{
  "n_layer": 9,
  "d_model": 224,
  "n_head": 3,
  "n_kv_head": 3,
  "head_dim": 64,
  "d_mlp": 896,
  "vocab_size": 2048,
  "activation": "gelu",
  "norm": "layernorm",
  "norm_place": "pre",
  "norm_eps": 1e-05,
  "positions": "rope",
  "rope_base": 10000.0,
  "rope_fraction": 0.25,
  "qk_norm": false,
  "attn_scale": 0.125,
  "bias": "all",
  "tie_embeddings": false,
  "parallel_block": true,
  "init": "uniform",
  "init_std_qkv": 0.0434,
  "init_std_o": 0.0111,
  "init_std_up": 0.0434,
  "init_std_down": 0.00512,
  "optimizer": "muon_variant",
  "lr": 0.00253,
  "lr_mult_o": 3.0,
  "beta1": 0.9,
  "lr_head": 0.0049,
  "grad_clip": 1.0,
  "warmup_steps": 200,
  "schedule": "wsd",
  "decay_fraction": 0.679,
  "decay_shape": "pow",
  "final_lr_fraction": 0.1,
  "batch_tokens": [16384, 32768, 49152],
  "seq_len": 512,
  "doc_mask": false,
  "train_tokens": 282000000,
  "steps": 8661,
  "dataset": "wikipedia_en"
}
MLP neurons of a small language model. Each row is named by its layer, matrix (up: input weights) and neuron, and shows model dimensions 0-95. Each number is 50 + 10 x the weight over its row's rms, rounded and kept within 0 to 99.
After each neuron's rows, "fires on" lists the tokens most often at its 100 highest values on Wikipedia text that the model never trained on.

L3.up161:59 52 56 50 41 49 51 42 43 50 50 45 47 56 45 54 44 32 35 48 41 44 50 68 53 52 50 59 30 64 47 45 47 62 29 52 55 43 47 64 56 64 50 52 61 43 48 58 37 63 49 51 50 62 66 59 57 37 45 50 46 50 61 69 62 45 55 53 54 23 42 42 64 47 39 52 37 49 42 44 66 37 62 62 42 57 57 37 47 48 39 38 45 51 27 40
fires on: ":", "-", "eb", "C", "lege"

L3.up797:54 37 41 41 60 44 68 50 41 57 52 46 69 39 46 38 47 39 50 66 60 55 56 31 41 32 58 58 48 53 60 57 52 47 42 41 65 49 58 68 50 49 68 64 60 45 53 64 61 68 65 73 53 60 48 55 58 46 40 41 55 38 32 58 69 51 62 54 58 48 43 50 64 57 65 45 46 58 57 47 38 50 62 42 52 54 49 21 38 55 64 42 54 44 60 34
fires on: "is", "ree", ",", "ain", " land", ")"

L3.up342:35 46 35 47 48 63 55 63 36 54 50 52 35 39 54 60 41 45 48 47 53 37 60 52 54 50 54 48 63 57 72 58 57 55 53 54 50 56 65 52 42 54 67 40 77 66 58 55 55 41 60 49 60 56 20 46 52 61 47 42 51 50 48 37 34 43 48 57 49 41 47 40 35 50 57 38 64 26 54 43 30 44 55 35 54 66 58 31 46 71 49 62 51 43 36 53
fires on: "ay", " and", "ö", "aw"

L6.up425:64 42 58 57 49 35 44 40 58 40 43 39 36 55 54 55 35 53 47 41 43 64 55 58 39 38 47 50 68 70 54 56 51 39 35 43 49 54 57 54 45 49 67 34 47 56 65 41 53 54 55 47 46 29 54 63 52 59 59 48 37 33 46 37 57 50 75 48 46 49 61 55 43 61 40 41 69 54 43 49 60 50 53 64 55 58 49 56 56 44 29 36 58 34 29 33
fires on: "st", "en", " had", "ad"

L3.up45:58 51 40 65 51 66 56 42 62 44 52 59 48 41 29 43 49 48 40 54 48 40 62 53 44 53 49 54 53 31 45 48 55 53 66 56 76 61 49 57 60 34 40 42 38 47 59 34 47 45 53 58 52 26 46 51 36 40 41 34 46 42 68 60 44 55 70 44 39 62 45 51 58 50 64 57 47 58 55 69 43 70 65 50 47 39 41 43 50 38 63 62 62 56 53 47
fires on: ".\"", "enn", "en", ".", " tour"

L3.up534:46 43 46 63 42 47 46 55 57 32 58 49 39 65 41 56 47 65 43 50 63 32 45 58 58 33 52 66 56 40 43 47 59 39 45 38 56 47 49 59 30 45 76 68 53 54 42 43 58 59 72 49 52 49 58 33 48 46 51 59 59 48 51 39 57 57 54 62 44 48 54 36 52 45 34 54 50 54 41 62 59 55 35 48 51 46 41 45 52 48 43 41 49 11 60 51
fires on: "ly", " I", "ely", "ially", "ily", "ically"

L6.up550:63 48 38 46 63 39 51 47 47 57 33 39 33 37 39 61 49 52 57 52 49 44 53 60 53 45 48 43 50 45 62 55 39 52 48 50 62 68 56 60 59 54 42 59 46 55 50 55 67 47 47 50 75 55 44 27 36 42 67 42 66 49 43 62 34 53 56 48 64 39 39 46 46 36 56 38 54 51 60 45 52 52 50 46 37 37 48 39 42 41 48 48 50 40 34 56
fires on: "8", " V", "9", "qu", " d"

L3.up801:52 58 48 39 43 55 54 36 51 57 40 33 58 47 47 35 54 41 41 40 63 55 55 55 40 31 66 53 64 44 54 64 61 52 54 47 47 68 48 42 55 56 43 65 49 47 49 59 55 52 44 56 53 73 67 54 42 45 50 44 52 36 46 62 56 37 59 41 61 51 38 63 37 55 48 53 60 30 59 50 44 68 57 53 46 46 54 27 41 50 41 53 41 45 51 51
fires on: ",", " which", " along", " resp", ")"

L6.up526:44 53 45 61 54 49 44 50 53 41 57 39 43 49 49 49 53 46 63 42 48 53 75 37 54 46 42 47 57 45 50 58 47 36 40 49 44 55 40 41 64 55 47 40 67 32 47 63 52 54 67 30 66 33 62 60 43 38 49 51 57 59 53 57 45 28 40 51 56 50 63 44 57 67 37 56 49 46 55 63 46 55 36 43 56 50 46 53 35 53 65 61 62 48 48 51
fires on: "e", " and", "ul", "it", "le", " marri"

L3.up337:47 58 41 35 51 47 82 49 38 31 44 32 60 39 38 34 50 29 28 34 65 38 56 46 76 65 64 44 52 45 39 64 51 54 62 58 66 46 74 53 58 59 59 63 42 60 53 49 62 64 47 43 41 54 62 58 52 63 46 48 55 54 45 52 49 38 57 46 31 36 42 44 63 43 52 40 42 49 61 39 49 56 51 53 47 43 46 61 37 47 40 49 58 45 39 46
fires on: ".\n\n", ".", ":"

L3.up388:51 51 37 35 64 44 38 57 49 17 61 39 57 59 47 36 62 67 56 40 35 64 55 50 31 48 64 42 37 59 66 40 59 38 53 73 53 59 55 50 57 51 48 65 38 47 55 40 50 35 33 49 58 46 45 44 55 69 38 60 57 58 58 42 42 50 41 35 51 50 50 42 58 52 53 37 54 64 43 45 44 71 50 62 63 46 49 44 48 57 56 50 53 66 57 44
fires on: " act", "ug", " Eng"

L6.up359:59 40 51 46 76 40 52 48 57 40 43 48 51 49 43 29 50 42 60 51 47 43 49 58 67 40 60 50 29 58 40 66 66 56 63 71 40 56 20 48 42 49 50 55 53 37 50 35 36 56 42 63 44 51 29 47 60 43 64 54 56 58 52 53 63 38 59 41 57 44 48 62 54 43 50 53 44 32 48 37 66 46 60 39 54 74 45 48 19 56 51 68 47 49 22 55
fires on: " t", " m", "ar", " h", " c"

L3.up53:55 53 43 34 43 52 67 44 38 53 55 36 57 66 54 62 43 64 70 53 45 36 40 54 39 45 44 25 52 57 68 52 51 55 80 62 49 54 49 47 60 56 52 45 58 21 70 51 53 54 61 58 38 31 46 53 56 47 35 51 59 47 61 42 46 69 50 57 49 42 55 55 53 51 68 50 32 59 55 57 49 65 57 50 57 40 38 31 45 51 69 55 57 55 48 54
fires on: "at", " hel", " War", " trans", " Pat", " San"

L3.up545:60 65 57 67 63 35 50 61 47 47 50 42 55 61 44 34 46 64 54 51 56 50 64 47 62 59 50 68 46 46 40 60 33 53 63 48 54 54 65 59 49 50 53 37 40 56 47 35 61 51 64 55 37 39 44 52 33 56 63 34 49 60 69 52 60 56 57 50 38 40 45 43 64 68 51 60 39 46 48 42 48 48 44 38 49 71 53 44 57 38 61 56 38 39 56 51
fires on: ".", " .", ".\"", " County", "es", " members"

L6.up260:54 56 47 33 65 38 92 56 24 52 46 41 45 52 39 38 56 32 33 54 64 41 52 29 61 57 45 45 46 54 40 38 49 45 49 77 49 47 61 50 54 51 59 55 44 50 49 62 48 49 43 43 46 58 57 41 52 52 80 65 47 49 40 47 54 36 55 50 29 48 40 46 66 53 54 49 37 51 37 39 45 71 67 40 57 32 49 59 59 58 51 39 60 46 55 70
fires on: ".\n\n", ".", "-", " |\n\n", " |", "\n\n"

L3.up279:55 49 57 58 66 51 64 42 54 51 49 42 49 36 66 46 40 47 46 53 50 25 48 56 50 57 39 42 21 60 57 56 66 60 64 57 35 68 44 57 49 47 75 44 40 51 42 50 56 50 59 40 51 55 63 60 28 40 39 52 50 36 48 56 57 43 65 45 38 59 45 50 45 42 31 43 38 53 50 53 56 45 51 78 61 46 37 59 57 65 51 35 44 53 29 46
fires on: " that", "s", "n", " is", ",", "2"

L3.up308:59 50 51 43 49 53 66 47 42 63 47 53 44 49 64 30 42 48 69 54 41 62 49 46 46 28 43 65 64 56 42 50 54 62 38 46 46 49 48 45 35 46 50 78 46 51 46 51 49 30 39 57 54 63 46 50 57 57 42 54 37 39 45 47 56 47 53 37 42 52 55 53 59 40 64 42 59 48 53 53 54 70 51 56 55 59 38 38 35 60 52 59 44 39 59 50
fires on: " out", "ed", "ated", "ted", "ished", "ected"

L6.up663:64 62 45 44 52 53 39 49 52 62 45 50 77 61 55 66 35 61 58 38 49 64 42 44 47 58 48 41 61 49 53 52 46 49 40 65 55 41 59 56 29 34 59 53 39 29 62 67 51 58 40 40 62 60 41 44 42 55 41 57 57 40 34 55 62 32 54 50 49 49 45 54 55 54 59 33 62 55 45 60 53 67 43 54 21 69 54 36 41 54 57 65 62 42 55 49
fires on: "ed", "red", "ated", " her", "et", "f"

L3.up105:34 31 54 54 54 50 54 39 43 52 46 62 65 49 39 45 42 56 57 62 44 50 45 47 54 43 40 35 50 45 48 56 70 56 64 53 46 69 56 51 56 46 42 39 44 62 54 38 43 57 30 42 69 48 52 39 48 46 49 58 44 54 61 50 61 63 55 55 45 64 45 41 64 53 43 24 42 60 40 57 71 61 39 57 64 51 44 49 50 59 42 29 67 52 59 38
fires on: " that", "ing", "s", " which", " at", " to"

L3.up815:45 39 55 62 39 64 62 41 51 57 66 50 57 62 66 47 66 49 51 51 28 53 66 48 58 42 56 48 62 52 48 44 35 44 53 45 15 45 38 60 30 44 62 64 34 51 74 44 41 63 55 53 62 42 22 47 38 38 63 48 60 51 41 43 46 48 63 41 41 60 38 48 55 54 51 54 45 70 47 38 60 63 47 42 56 54 33 45 56 32 62 66 25 55 41 43
fires on: "t", "p", "ced", "ing", ".S"

L6.up772:47 45 69 54 36 59 51 74 62 54 49 71 28 50 54 52 26 38 50 34 50 44 48 68 43 71 55 53 55 59 53 42 45 53 36 48 54 40 45 59 44 47 59 35 52 43 47 40 56 53 46 40 40 63 60 55 37 56 54 32 57 60 52 47 36 55 50 67 45 59 54 53 69 46 55 64 73 56 59 41 58 40 50 56 59 64 60 50 46 53 64 39 47 43 52 46
fires on: "c", "ic", " C", "u", "ec"

L6.up217:50 53 59 48 68 44 47 54 40 64 47 50 49 50 22 56 46 35 64 50 64 44 57 53 38 53 53 63 64 57 47 64 66 52 40 61 26 55 72 41 52 54 61 33 35 44 54 47 40 53 54 34 60 48 58 54 61 45 43 47 31 42 42 32 53 42 65 60 56 44 51 45 37 70 36 56 50 59 35 40 66 52 44 50 40 48 52 49 51 64 58 61 56 36 36 50
fires on: " s", "iss", "oss", "c", "ag"

L3.up293:59 32 69 51 49 51 46 58 42 59 61 41 51 64 60 41 60 48 41 58 48 48 56 43 51 63 44 66 45 60 54 53 53 64 55 38 37 65 53 52 47 45 49 53 61 68 56 46 62 38 48 38 34 47 46 24 49 45 40 47 64 56 47 63 44 35 62 65 52 56 40 39 63 67 51 47 46 40 61 49 41 71 43 50 70 38 47 57 41 60 27 46 35 48 51 42
fires on: " two", " four", " three", "ight", "ree"

L3.up476:48 62 51 47 30 58 60 50 59 42 47 41 52 50 41 47 34 40 42 24 49 53 72 69 66 39 58 55 40 51 34 52 44 63 40 44 43 54 46 58 71 49 55 58 44 53 43 65 52 48 48 63 41 54 46 49 50 35 47 36 75 45 44 48 57 69 66 55 63 48 45 47 40 41 41 48 40 64 35 57 46 48 46 59 47 46 73 24 69 38 53 48 57 57 32 43
fires on: " It", "ain", "-", "st", ":", "ied"

L6.up822:41 70 38 59 62 67 50 51 38 42 53 44 48 44 62 41 60 68 47 51 42 57 41 53 60 52 35 46 47 50 30 53 54 56 67 47 54 43 53 48 54 36 79 56 54 41 60 37 61 40 53 39 41 47 37 33 34 55 57 60 60 47 59 35 35 47 76 48 60 50 57 53 61 36 62 43 59 53 51 62 63 47 56 48 61 42 55 52 34 33 45 47 53 51 55 61
fires on: ".", "d", "ob", "ri", "n"

L3.up496:56 49 53 47 52 52 51 63 47 63 64 45 33 44 78 50 46 53 38 64 43 53 38 48 45 53 45 33 52 38 66 52 44 68 56 59 43 61 39 45 36 49 53 59 64 48 61 69 43 38 49 49 55 55 34 52 49 30 57 44 57 66 39 44 28 14 52 39 49 58 46 56 58 59 39 55 42 66 51 50 63 55 62 46 56 42 59 53 33 46 44 59 54 43 67 48
fires on: " two", "ew", " for", " to", "ight", "-"

L6.up756:51 43 46 49 43 42 31 33 54 67 43 59 35 58 41 40 52 46 46 45 63 47 51 50 52 63 33 50 39 52 49 57 67 50 44 67 47 44 39 52 46 48 51 38 34 56 44 45 48 65 55 58 53 55 46 43 48 47 46 52 40 62 67 39 43 51 50 53 36 41 54 60 53 74 54 70 66 41 37 35 57 34 56 61 56 60 49 56 36 57 65 48 61 32 52 54
fires on: " C", " c", "c"

L3.up402:42 44 54 64 42 72 27 57 48 39 72 50 52 45 50 51 63 54 34 51 49 43 40 65 40 47 53 50 50 47 52 67 60 53 55 39 53 47 33 56 31 50 54 61 44 45 56 25 58 60 48 53 63 60 48 38 49 66 57 50 47 49 47 47 54 47 42 61 54 63 28 46 35 55 51 55 54 41 64 46 40 56 52 28 64 62 59 38 27 66 47 55 31 59 38 46
fires on: "9", "and", " and", " was", "ce", "ay"